config.toml
num_key_value_heads = 4
intermediate_size = 1024
vocab_size = 2048
bias = "all"
tie_word_embeddings = true
init = "normal"
final_lr_fraction = 0.02
batch_tokens = 16384
train_tokens = 149400000
dataset = "wikipedia_en"
MLP neurons of a small language model. Each row is named by its layer, matrix (up: input weights) and neuron, and shows model dimensions 0-127. Each number is 500 + 40 x the weight over its row's rms, rounded and kept within 0 to 999. Numbers have three digits each.
A block is one neuron, or neurons of one layer that tend to fire together. After each block is what it responds to, as a language model described it from the Wikipedia text at the highest values.

L2.up127:531527559473487554489513497474529548489482434558576516506505503504491454479505525552531560507515460513486475526499475473483498550522560542519512506475405505453435437531457437486434579470510524501494469555547520497452482493454460567435570489447642485460404550475499518516481417496541588493526520566523477529488545564507431546462505518451535473441491526491429508474476545581481559484439
L2.up432:582552497503422490480511525536538461489508512525547480488393461556500484507395547446497570481522534480465481454517501484503480520527563525458386527453420508519554462519548516461395529485411570519517450455414456503527447458565551451552527508458496529453581537536550441493584473482537512542454497582541515546500457494491458478450481525480501475544469484518495549514442465540475588558463
L2.up739:541481532530498501502482354542497472465518491498553506514507514490454532458502487524504481593572487481474558459470456539397502474518595551506496436508468501487476497533518601497511542475525540443481518567571536521519465510551558519488503494499584497439432468461508501524518551457442534517515514519528500501489533501468517517513479507458540425481549551491470450426521504540465514491477
L2.up894:524475540509515461501494496536468506507474495520520499491493490465552483507610442500527492486604449490485541532473451455484482436506564505417445496514469510499512527534439589567485485409474527452508449498494501415405522498448430505573506492569589457436482519481557476483506529459624457455504487546554579490447553463479556534452510491425559511487504536503522477435495464467506546495445
Responds to: Past-tense or participle suffix pieces closing a verb split into tokens, such as ele-cted, particip-ated, return-ed, usually after was and before a preposition; also member in "was a member of".

L5.up52:548497501483516460547547437534559535518498501374465519548512516517435484511466583496493419575530537473461448536497533557488448512550556493481419576463501486477501508529459443534522482501447460484543479428457457482520446457518456479469469481532466447477477517507472491460461548558534451549460494535470533476542419464519452449545469511541549530468498525527474488492531447591573532454466
L5.up89:497466555451531541543525503503494477584508531492485568446478492477486501519473494550501482458483502491499478450502511461520529513509485556466461537443506586470442397540548468489504571533578501503521564496453514522582478488566542484517548511434530531546386470522470526609426457478532511471488528512475473492470435475470522571530483505465533455491470475508500481486458567612435464456521
L5.up116:573561501441474492488520536534517480530524539459516532471487466502504437465489504504536475497495441533468414461575471537515471468472482481448494500493492546481500521523440535484548510561499464556582487503444500524453449481504519456501504507483468540500475468523492459505483625545504483502460537574490513461588400480571487529555399490497523538547480488535475501410538431585511532467495
L5.up155:541535484478489488506482569482530503487521513540530500401424514563544558593453512463531554514476432553520557485462497537565458514512466431419548510502509528498551482551547487457489514504498510534559520544510515431400533449561494521525504500497458459529468571457464469597469537543471505478519473475503474552474427593505491551506506502487520442500484536512521465453492505566468535526442
L5.up197:487577538530466588487535391518491499496477478493524530517504482525402525567545502514520515551524479455457488518485489531545490424530485459495491529453521517517489620514506475530526451461466484491538523440522428501445464522568567517538494504544498424497497525507531492486493604515525472549490470565510551434616439466581438535538467522495507469503502571509435568476462483489512535487498
L5.up296:425521461463438514535495461451489551616501476452484472491434497565450488553548534484501495499530526533438500530471540507527480569524502465437475492483553536457551434486511497579557471499503485521565461435482476496467459515474498439489444438466538465514460495552469443491497559561473474543503515525531536504557446521594450512478531525465448503527523560534494468487496536556512577498486
L5.up305:459518480499524499518545470531476414484465507542492576424446506453492470534502497498484458556429478552486527548539474544517475528496467513442440470420503518440488467502488539494570454458459572548481446484515485529531535545508573457537542529525509457486443490525522455495536540494556496542526567510490516501540480473484559562540497514543536534434558530496501442544570552524455513473474
L5.up531:499554541475418467491461458497453516529537590573507573513535541481459459475525522511534468509562437614547492554465479480502469463441528467447435476505562571500426526525471513472476468482525538498560407483528474470426534537459502484501502501501448513545537484486449448517538527522535491560540510474540475520492470471558538492489493556486549476429520526525456525536494481521519540442422
L5.up588:507550534513488475500550481458491500572461522495425551508492448455413456506484574557442453465490405521476519513428399489455446508460458523530440550503519468461475482545481501541503424470500493467585445552461582529466502477443508471475458534487519464522518556410482459461433511499529504529542534505539456464501503483541480501500525464467533496522545464503492491568571502511453519526476
L5.up703:509476446553481491485546513562452510480467418512403544484553452519436507477469523522469528546439426442492559531531452443529533478535538494551490507451494459463506520517451505545443486483533457476561442553440509511480480522534507473515500445523564414529546464481458545459498552523516565537581516496517550467481479485570514508467460470518449549498574451473458541510527514499514544513523
L5.up751:503482505494514509534554452460490500527512448437466526519495521455487445513471493483561463512487469478496554502558484560491458542513482478462499467517512510467506408536439547487542465522423523523541501524516544491447438571508494491540519497546571394448477463482407494572476543517514486526546573478525534436528462446437482578541431527504627521504487495465523554450497549512542533509468
L5.up792:503517524476513546511562503516447486555521463415429581454457498518451449452481488480466480528504469568532491546513435469500539472557501474447457560453477532465520471511511501496474503525564512539526450536515501547534519449521518462499525446592451490545482455560499502492470550482513558490456499470520474495467445466550462523490456493458563503531550498497493571469530484550450480521478
L5.up836:548521529477441502506587508533553531512470481527567618476457524522487447484504505516484486545534477509542440558486455578497433539487477492475492577511546486507438462550461500484569509545465513474582465440418522583448424476479472466538449484531499458468490498488479469443519510522513437463477525527503543491489460516525534490561514563535509551480524477501478511479483540561500544434443
L5.up946:516558512441538526510481484508500488555485500490488540435490511549482447542500489471412464501460442514453546525457511442484540424521498504457420534442466566440513510533473529502488488481482533448495529457497465538524472556478432546459474475547500512536590519538530472486488484536529521543521574511533488452492498454530530475543532496470503509491569446517442521524498468560476514554459
L5.up970:495522455485477479504536553572510525557483582473529526415498531516455512498463497470474507485595456500506504484446493570516425453505445519562495500518512474447460605504425468491489551516479449532487529512516505545506491503468552493519491515542503527517519483491529447499518519520493483487466562540543516473580514505591471444521487493490528530496447510527460567463566516561558486493541
L5.up999:481511506496474435473503496554479468570517528558496502466514497520398448519492495452480561484527520585404529508460465502442500560526526535497414491440525488504450483517482502548471509491499560565502489547536543431526558551525493522462543500450520506471531482532516511506550517531448535465507470468511504476445510540449534528514470456433583476525549529438546502498509491565467497482461
Responds to: Line breaks ending a markdown table row (often the header row, after a final |) or a colon-ended lead-in before a bullet/numbered list, as in "| Source | Rating |" or "including:".

L5.up162:557555496534500553497423527416571586529499512531457528478535453501531490500553528533515507497552527503482435526493577497461507471505541521546486534495526542456496450509515544547525467462513419428561472567503515460566516454548457517498549549553543448476446525499513519536472485510447552504486518564524502497474528497504478596546485458464505532474547415527381504418515481470471595510459
L5.up181:553531504513505497533521504506516503480461495535539458457488505507536504483478495520469542471536470489545488526465510539451483501501441500536503492523421568516514508511429513524549384521567565487505540522510556399495532470477524535509521524494563484447477475530493482470428545502531513552532559459452496438544497442527509483499483459507525560531533463571495452460487546385500520505477
L5.up220:472499507485542489496439487467467580496523499565519482493529472451469478530541467543476583517484420514478504541469508533451571561529536576520515551468449536433428486528480479485464497549537502423561493569546455462409516494527484497517494480517516500537459519416530543529503538536505494528514511553539556445529501483524485568442495542421488525468585512521415473495525469506499529479396
L5.up320:505501484513467513451572503481497488466505529510550497508521464470489414601445473553498544440526464562480546577536476475463525532451546579520499557533423550545424525507464517581535562592423510510494464423505520442491506514435513403437535593497553488482487491490466455465432449482484452510500555546488485511560508458503501492465501481448535528493488500514490464463472533481487428468486
L5.up338:492566499554565505472446526488531503491494486542461484401529512443530399531448512494564505496524477485559526495527488515533478538515520488527502446482474431454509526563488487391544543537472498494469466496574500479481471507463524519398534541490488507492517489488553442449477580504535430541454500568449474528560485433610391485476508499465579535531471518523440499422503583521571602436539
L5.up446:456489538569504514430486489506497544501489491464508467494511491560447499521491499423508589503524542522495445479463553514452503485496543503500472555402476540428506509482497519528471547497457470441494473476529529528511508578468488462466478540510458489518497599445546451454497532458574494554501509528522624529486500507546423473442440539432541549538512560504526460488537490484476500410479
L5.up459:520517540562565529451449440484541580502468507540432539501540477465523481442494524510495520497555505516497458503487549472460522476497488525588462531496515558483466488531485489481514414455460458496514566471514541456512405435499510536524544492555545484482483564520531487449455512511580460513489440519436524483509537450526523510511484451502600503526561485512492472520574413571532623437417
L5.up487:460532582576488496467504512433581480536469569508390536507546486500496470522439462444474519496497515485524475507487555476486542498470584505523449531539518522429512442501527537480508492448383490521509522492504532485457466567466552502523548552490538505483484461510509456490435432468585515517540583478432533539526528510467488485533495429434549568498507464467499513511517474544541551460481
L5.up510:443468527492455543462489451527539531499504456458542548391464455534585483529443534483570474463569560509449492444524471531528546540529517438532514542548458546531536514516539458551513491567455471448545453483454500542554545547520555508539495475484530491461509462524485476485489541481496546528452504525451487528565484461436523516496452505566491518460497528510555512533515515490468481463493
L5.up562:515529486498479511453555533502580488500497530488576510502546483544549484442357542550444582442484518495549538548533539479453411497500549486482465498528524556518504548497478510586535494563378444536526511493448486473492466496523511478532485505528502454512475550552475535473453472505555505507484518508431501456617475479445518563501493418560531528486583391514522510522512563516495563472435
L5.up684:451468594523482533458438462487473594527515447532446493493486551548537479560487499555455463437584477451543528451448530495494515474485498534538446496546448522419460484544461534462489480582522497484515483533556510455414478453477527456533523537468448540516455517453542525487465572506517409502453499522489476486553523471555404610569535530520493575536510549558456468471540485523519523446503
L5.up707:582442527439437487429447498537561519544501555551485567539580462515463539484384491474534548555529542507523471531501534484493466520466506469411489528496490527553508459501442468557541421450459571455538500459543540424495490516475526466532492535487554441476394490375476461511429505497513542525521587554478483438563484514525478543494407478508485542478502461523523537496481493488487538479528
L5.up769:486527609458539509372443504452467483497428485497541452508550499543504392489475458503475584499494529476451525609512563565528545481531498542383541487481445556539474542511507536515542541582497504464568537492507472480454452536525571495448477516445559511514497511501536516491420507470508461554526513514513465455598518471527397488534475554446446478503509438456486531494509528466459503491538
L5.up781:544471416548528551441513469478409426455462515495537467507536494537524484499462496494511550471460488455405583487542577562450455510561470472502444486463515533512549512504561525559494494459485464502509515558489471462484530515606551533439527534488519531579513530460514497450490556469543480527557535558445495510538478516541457521550421478435494556514552522494440544511535528471525498474479
L5.up965:527474535564504538446477543512514652567489458470520475403477489503529403528526555458449542481559497484503510593430478485508543487495547489455541483544503479519502495502482487479488447558467558522590459436544477521482531476490538499528467507477535554462480564515473386521510523444566481531468520520463513425547528497618499500516430549434489520482556496536432504539417473492479489531580
L5.up1022:479492501544418565486609540448488519536501480456511471519497487512469512522435456583512519536482529500523491576497521472545451501496436479519554509494513522544543462512409487538481462471567502473542567482511504518424451536521513461496482551558450471523474516474459545454476475492495469459486585495447510447570505534579508530530437451442472515534549502527488470494522529502490531518547
Responds to: Commas (often merged with a word ending like "s," "e,") closing an introductory or appositive phrase before the main clause, e.g. "Born in Glasgow," "After going undrafted…Draft,"; plural endings like "seats" fire weakly.

L3.up38:586476449569535464467538435457455512529506546496448539455411486495453499475517471520562508454476447570439513559487516421494505489504538603465475569500486480475464465536540422574500544526516527517471500535483552639486542522593499470471435498482485437574484507481421471472571502524558536478486570520523461513541489522490537555495513540527520468522490453477486519505487506441424510549509
Responds to: Middle pieces of common words split after a short prefix like c, re, sc, such as c-ert-ain, sc-ient-ific, re-view, chart position.

L2.up22:558470465540559510515542539516545489520538500517555511445533493520496477517433484516477541558572503521481484515539528491443453454507483504458463497505499474442469525557428471518460519554501500504556447531523538541476480537497554541503509478498487442524419527487548616539439543526603523514532591509557477518548466513568442498528484523463554544422511509492547575454532530499538564393468
L2.up513:513506544505469496498510549421488473504527498534517523475459486457456515451401463450502547530457493565431459504512447449526566435516536445469439510509471483509463505543544505525465467538448476472492555490517466533489516477409468529528606522549556509539515522528514533515442472513552519443521578598546443479530487517487510496431490537521504530450485485471500516515511498535583505531362
L2.up515:491489501555462493531426531510515514525420521449542488522485517447442408539465508515495524524529479534425424515461550505465480489485492453514462501495466433495460483605511457542533508516505478517502430541582461528405448482452465486482488508516508505512494508495534541542524516521552504533469555565515525521460477510577442482490464504489476505503471550428463564518498518526545535500439
L2.up579:528511496573527513545466467539497473575497521546495511481421505584507488482512503534518498481550447526439445513480498503524499481474527456542476510501451468538454531529500482632527482486473460464589489505513431507504490528476550506513423460574522479522505497433512490481508510489560506519486504521549510479645424502589446539489474475473517513478530475497453509512560466449515520550472
Responds to: Newline tokens that end a paragraph, list item or table row, especially the second of a blank-line pair before a == heading == or new paragraph.

L3.up903:551562492527510567521570579557537508448506602408494511485442497508428451460566475545435515524494390491484502511471530548499483402467506543490556585498469427465466547505507478605541494525507513504446530498458494541477505492500456511521399446534518506543524478520476508501492468565512489532536484556515507500626504443614470514516531483551509512564488502489489494492568505520551540558496
Responds to: Line breaks after a table row's closing pipe and the last cells of separator rows in Wikipedia tables, strongest right after header rows (e.g. | Score |, |---|).

L2.up154:523537492557520472465491544520473453530526494501425561477450484455463454504452448546511450575504499603454480566454434484476469458476546481488491466501502445435479493516474444512561468544489546573539509514494501506448456590483583488562404495572537482525490547519491466503551491531584447469548494509540416436469399447487515475475534475469564483539482490464535462526478568522466509522483
L2.up252:578488522497561528472512466552515470522503529514553552506371498473488458458538474454461472539523543584443482541519473461491526523530437466464525511523450515471542458527550453527487504549549572456496520507495501572440524535493500506454452474588456533528559467558501458455497435568487561491502488508568448543471482471506500525513542506490458506496490455489516444471464551544473471540470
L2.up590:495475438537507564446470439476498495496482517553575522478486469495505491478475557558529466477519551557481511615553460487512522529512413525440539482459436489484532500524544521555486497495537535569522564456570521484481505538543565530525491502565481491530484498496495569516486478503579492548504530526544452516464527528489422555499504543462535482471503514441484464457514529492449473439523
L2.up728:552550484575468415510461460481503525483484567508412531511509497423504492477475451508514517439459538594474526478509536527503473456548585506485524530513442395506475505531526429497457520489539542509479458457526500510441452544543488569478522451515539456531534497447466510518525526502551453501524542498445529463464472479480504523467473524520532431478508482518504568522520474576465531458543
Responds to: Word pieces, often mid-word, inside Wikipedia headings, table headers and infobox labels, e.g. Billb-oard chart names, Peak position, Early life, Review scores.

L3.up278:550478462534532510493530499523470503466501470547431463468517484561539429549440522523512487458464525501590523518430449473499515487435556552525494479514441482438467532515454556467544506548495504490505549455520529463559539533550522501532510512468510560486540521522504447466449467457620472571466492539453540494562480584599463554499449524468435524534480489498452512528489488589528509441488
Responds to: Commas ending a noun in a series or phrase, often fused with the word's last piece, e.g. novels, Brazil, and gender,.

L3.up711:486457481480450527459519437465574591501466566557549528542557514530486473545472555512476529528448509467506536540469500533519491531503457430521513571486534531487488394500467571500522601436495515493599523445486479462471469529538504527516510508511501574500475486436570511490459442510458421496523504530462553456583513565525484529508487444474510530576559546503455424533482506551565496481551
Responds to: Single-letter word-initial fragments like w, e, k split from the rest of a word (w|hether, s|w|orn, e|valuation), plus opening parentheses and blank table cells.

L2.up45:518532564552490488462493511514507572524506546574542517519511515489501443518479510413481492521492543501462473596500545448445525474553557464521520511494435545495526439513514576534535481518433524480597421522497474484462453515502463386488462528491461544514461588508550466481480480456491509541448480566444565495571481452596540538528441501418495515475536524499446435489502504495519503531512
L2.up548:452499593545475487435457443513530505545488486491480471489487487452497512489518483431554571536537543508515526432530551477448530479559591471533457540535518531484515472506481497602534512467440528487476487560490450461446436527455448502607505549570536512502449515514561480481493500473508426473537516540416503503501492537483521503528486497454533498486490519492424470552514459496538534418523
L2.up575:465457505574476531446515497542546561580488493478587515509496498525490508520442478499488548570514493478514491572535528448519474467568568491452515495503470492487499428519467541578573521504408528568558453450466499491482433513480456427545479484506531531495524524440519482489467421494537448521517498573465518475555468518561485543533429451436441501499523478465527461473496514512479527488475
L2.up617:455485529530468542479457480533538551481482463520533406496493507452524478458462501468545542525514526515517504513575565469443565472522577467507517514513521518527535409505536576582463497499356530544493479516496494456462454546485416443606511535495524531513476512451528521479470465440521459448556500507507493510492465488438495536503548489438568458481497569466468451547477485481510528525504
Responds to: Commas, semicolons and dashes ending a clause or introductory phrase mid-sentence, often fused to the word's end, as in entourage, and years,.

L5.up30:477453493510461577483445553436498523506525565578520575444495518462533524514506468548484511552525472533458511517464550492481533507422464524498486500563524537547539443511492509484467487501505465509566464488598458533490599517531517531518484533593575488412452518474491518537482497479570420492501505514477552483525527473463487473535507525512549476488561455437463449503480510481439443449490
L5.up107:503523549503468489534527482504511581506536586502429517517525525518525460456476464456479508599531524495414510486507481486505449493567460433525523509501482526500499501530460513546515497479411491511500495532527486424542495507550486502544454436602598447506397460527517506559487454465532481494520490540573506449483504524522471513465462505498498519498560462493456502458502408455518481508478
L5.up212:459482505445481479499445498468480614478574475531535516409500478482550498570512544419464498483565456490489509517522569501497522491487466510495492561547503553536475512533481510488500521452527452427504518451452505489521539545477585539454508449494484475470472481402508530533545531516528409482448587566518612579515508461487436507524463538454481462489463513511497537583492472518477475456498
L5.up213:491531580518476529477543504456494508446483455418469528504450503520506478472528547521505459556452508538548585457502478487493511428409524457474500457529502497500472482539441484457523529519463516505516454507500484443504461497469474522486476495501447487562431441488501456583557593544571476547479558504489510527541511456540536553491484536613533486417524460471524453552504498519457488438554
L5.up358:482546463523438509491473505541528540534466513543459461496530492458481424493420493505485457513475545562419449530500464441529517463505528502483459531498531456439384524540459444497518536568461443541531491443515503515538479477510438551458580533523568558511450517496548545486477493520462457518483508516459483454478563502456519479559519512491523517457523508526520478571515511541489478406445
L5.up470:428492523490473525457515480531531552495457511586531525497506487468536399581419552420473542466578518467486499527493549473553501540476503539483545536448492478534468453511531534602498522502516460455460507575534458456542547503574481544516540501496569484451451464441515429503465534534481407511519491559505533472557421513569501536515475465506511452535581544462512524528469454486565509570499
L5.up517:562499546515466562465571498497498497425455492523544488531495435522437516569489497538609508463554527465519531520533518553513472501485501507538514537534517536454443518511493508495471537544519569506557524565535491447442465493439469538566489453468499409425470493471511449501507535497572530444522474565528578507466473460571567573521380564501539647494482547517510566546522552541485525398463
L5.up524:505488561569460509528496523467504567524452445471503486504473523476539483586526535499540478553524492461550527527479457478504471540529479562546492561511492473434429458533412495508527481469455427527567494530458493529483479468460474557481523607462553449465444458522480463479488476528532432486547579539503524504535544543550509510438454448492535525561572463483535514474514554556512441413475
L5.up559:496478540510412457547542435472522493436510534484474569506521525474489445549456535498529487472455519475400553547569510502480555465507555502440503506501503531489457456535543483443484510511510542506540530501491522471586464414443492537515527493568526483431409515524463556513521500521492437444534511507484531559504547506474516503487434537549463466510545544481485446513533546494439431444490
L5.up572:486451525485548595491495521450434474482501516496441513540514501463485482475481493529511513530559507467491621501453513483519524481511495487464424514513520506435471511531449472487496474472447469482561471498540526539552519531513505463559495534564541492458499541502525441458536494497486469525530579496490584467524463501447461484505515567462613563467519565490530571466535443509467495441510
L5.up756:521513605471427508523551493515458512511501499518482510474503465519535511529450505471532464461516537495519498486523475522559438497497610532518450467475474528492447546508505508504428453467545491469508455498467494484481457474525543389565467508535580460539463534446489473489489481520579415541439543493467583443479499490556494519553481492472533487517507454425448495464561464534449523430500
L5.up777:514627517439512519512498456496507635496501442521521557509485504425453481545476484450539489479515492504474512520538479511444463492553532469484503516586436511550478414506454459490544553471469495533566505456540493465561477589538544481491519530551554531476486521449563497489481441500456448534521471478460476531483501526442491519533452463528537408536559525504488523591443546553502533541467
L5.up810:492533492438440527453479470491572526491463534531483542449514523507489450526489536437483464589518503485526558493481501521468538503421468519459440518484513464458457478520525554510575509537476502441510490494514578502517515529446528584474476542484563533485433545519474496509548469533523444518529573510474578515450426524436527514552488521434526492588532525500484454501512526535454497425541
L5.up937:446539525530517503509537506474553557500477496617558528395454504522484468576496539410458549544513495498502474557475570408572472477513495463470570533429527527595493531557477475483505559538463514432495531488488476525480485458573562510441489501506550572492437536447540508499516459457498442437503506595532525474496520485497492592429458524458487472491519478544509520546521519551516482515483
L5.up943:541464536492582523508522459497469479557449492457500496520517458482433525465431553534554498510471514526510525442539513461551556506454423513501516487513506503479447512538522512494518546519474527478500431543451551565552536446549519454568458460469503450431492551570461498478551485527525492511525578558483536500483508405468449580428440559526588524502484520496465506526495484541432522488477
L5.up997:475562506493483553456513464477472572507478526528443560521432489469472451577543565438575451447455516447462444499443480480540383426456496523481455516473529514501518511493456522583510540496547502459540530566480466479487499476417525501500481557526455540559482548501508476534512471492502379467543571571445499486463483515512510575539434498418506506505468491497544582508493536516529523519524
Responds to: Mostly a lone w/W piece opening a split word (warned, week, windmill, which, Winner), plus suffixes before "in" as in resulting in, participated in.

L5.up53:559482497533456465462528442422498487598433545474566581468440460491481541504479499535541383521525506520482449579469562509490489533463515560488527582458480488535475452535560510455527469584484523409471495471554539558466531548590499447477486519554493501521545486477494432461555440504532494524509507500535499469514498498478559534461517460519472503492496417560535498496461454528462549494512
L5.up80:507517415492509554425496512536555423522512522492474576429456438503436490475514515440545499473482464491542504522508530430545506527524559579529504490549516534506511427515523484532501559472487447585477457469524537528563547428500489459464485486443494504476470460528496486485494470452520485550537543590583546515454498526509441533517483456440454550430503464515480446534520484552468532580492
L5.up132:468456447462573453428562521490502469533483487457486538393427477463475493509490457423425596525510509541483475471514545518549456436542527544448497467467471542484529456530604448477532446538562531528520498522512458451521500536499522527489539448535492444442476567497536448521547497490551471537551551473533539545478399575502498512471423537483501539515527489514462503540497462578592508533546
L5.up209:572516516504552564502461541457552495505495538481467551491433500490451453446541547518469536420522456528535448556489461518435469553477507475458470512502462556496438486553519467525547498522555526489462523543554462513472459535482479515494449468505507462560529455524491456495551470548531500507499525552490515479461444480496529516412532554434531473393476481538449535500467475484546542523492
L5.up270:597562484543497559444477496475480455513437529514557458447462509524527443549523553537477546452525481493468523500495548508460485466597481487526409455469417487518543505521541451563502528479539523534509544441528464516575590479542507482564475512536528528580516490462534475511540467473480475544465528491520483491470447503498455547475547511508533480561506474452488537476504492546460476456541
L5.up311:513555480513480499469520497531528478517521529536529483486457473501475522525491524503503474489499551496482506517517514538434487455485452546490400547494561544537454527503538491548468523425512493471505510375472482548515483517533494531545523504526497520517496478473569535534540432568516459553544560522504545576429461499464533500501453485523547496499496467483488538538447484602430472481530
L5.up341:500507467483521511464515470508494490487498548561454495486504495409402500446542545521502442503458555529454500527479458500500443498518472482411451539581514533515523395540442557471525552495526506494522478551543415491521434534516451544519564611493551478513436467508523495483485557507490413570468523517482513552482489426496491490534495432435577471491525485501472544541531492481422501490489
L5.up378:578495532488423542474441502495500516474535457554498496445521490546404499512533451516497495441502462515547461457549520505475543591466540552419455497539476535506597474514536486489558565527482515460515560496492521543533491396513446448531494433496512512510514472523498492444557517524489471580416550606444534555461509459561571551452499481505473517506519504477493570506577461514422469541578
L5.up387:455481423512484535409437473439558497611454510538542566429457448452437471518507485512568415520534437507477485518549549462540446515451473575504491538433502504439492483517509543541516486477557456513524435509576519541487495591505493464496506413475471472460487471533495414458571478484537523501545522539486544478543434458560498521537543559538519525501519515487474539484521508557504527504488
L5.up411:538469495530568462479498558506445464437441549545499541462527482451426499538503554482545499526522559504596500496556527497442435523426456446493482435469489540486524534506466530514521550463506520519554457509486534483534514455516521478528491531500511497478478479457534476491416494545575528553506475590577491486448477518465465485507547537432553492487492506480540477415455498541458454514517
L5.up476:509467503484462493490489496446476538555407550509443623501484505468522525462514594501571523503467423488473521569518546551458500512552520560438466514459528516442402438537423488432480470508578552484517481527555513562526505531506441493500468530543437517444492486507514489485471509531423478589546523535498513485517533482498501487464468494468505480430525563441527508512555477526470527544553
L5.up484:524430468468490472519500498473457504530481479539445517511416493478449493496549503483502481522412476562537462486504591434517548518467459552532456454513527481485513483514548427544480560501516508489559451537540601569554502483513486471478499463527510438441451482542500486521455485508514525497504527503479530405573456484585482494515496485518479560557500455507493525538500447499479436440490
L5.up493:503482457555538570478520468512509542534514487523474508456503474481435419514549528464514565405564529500424473538465491414525471539489518497462468448488509535475504530533414577518523430574479585499505517473556530505481518538491534466463517530513512511497517442493460486430491436519518478509530474528556504506479469446471466570526477552443499445477479505502504552497501580496397524529464
L5.up514:503537466494558517485431503422473546482450507455443504538539434489483517433513535579500534464458510443457383570531501409493498506508476566472452589512529543457479484497478514434456464535477547527610440485504490462452551497543487551454504496544541435503517550481532473492464439465522534569570609477513523486443489452438507462558458510476540504555488475489498462557477458559487538466495
L5.up760:426511430451502424479468467477499503501527531513507462594478480468436513559549534397511468528514515536520486474524524444509519515508425536490507499508490486564447514552461495462505545486592507467535473494581534492479554499471472546494540542494482517488453551585448510564494513559450405609503524540537454577476521417474532463505507505479526448543535530541477535591494470514507447467442
L5.up866:452502426590558545437545471464477455587472548482477509460433487520413500556481530461509437543475530583527489500539510479558469533535482549519425452456513475452456479530524527504504530509505416487522493523518535563518495520529484464489450453526549484488545495534539487453515527527505524556511564548483582427462521435521486467444502565482499545503478442500496529483423433595456513474535
Responds to: Second or later word-piece of a word split into tokens, mostly in Wikipedia table headers and credit lists, e.g. C-ens-us, ch-art, voc-als, V-otes, Appearanc-es.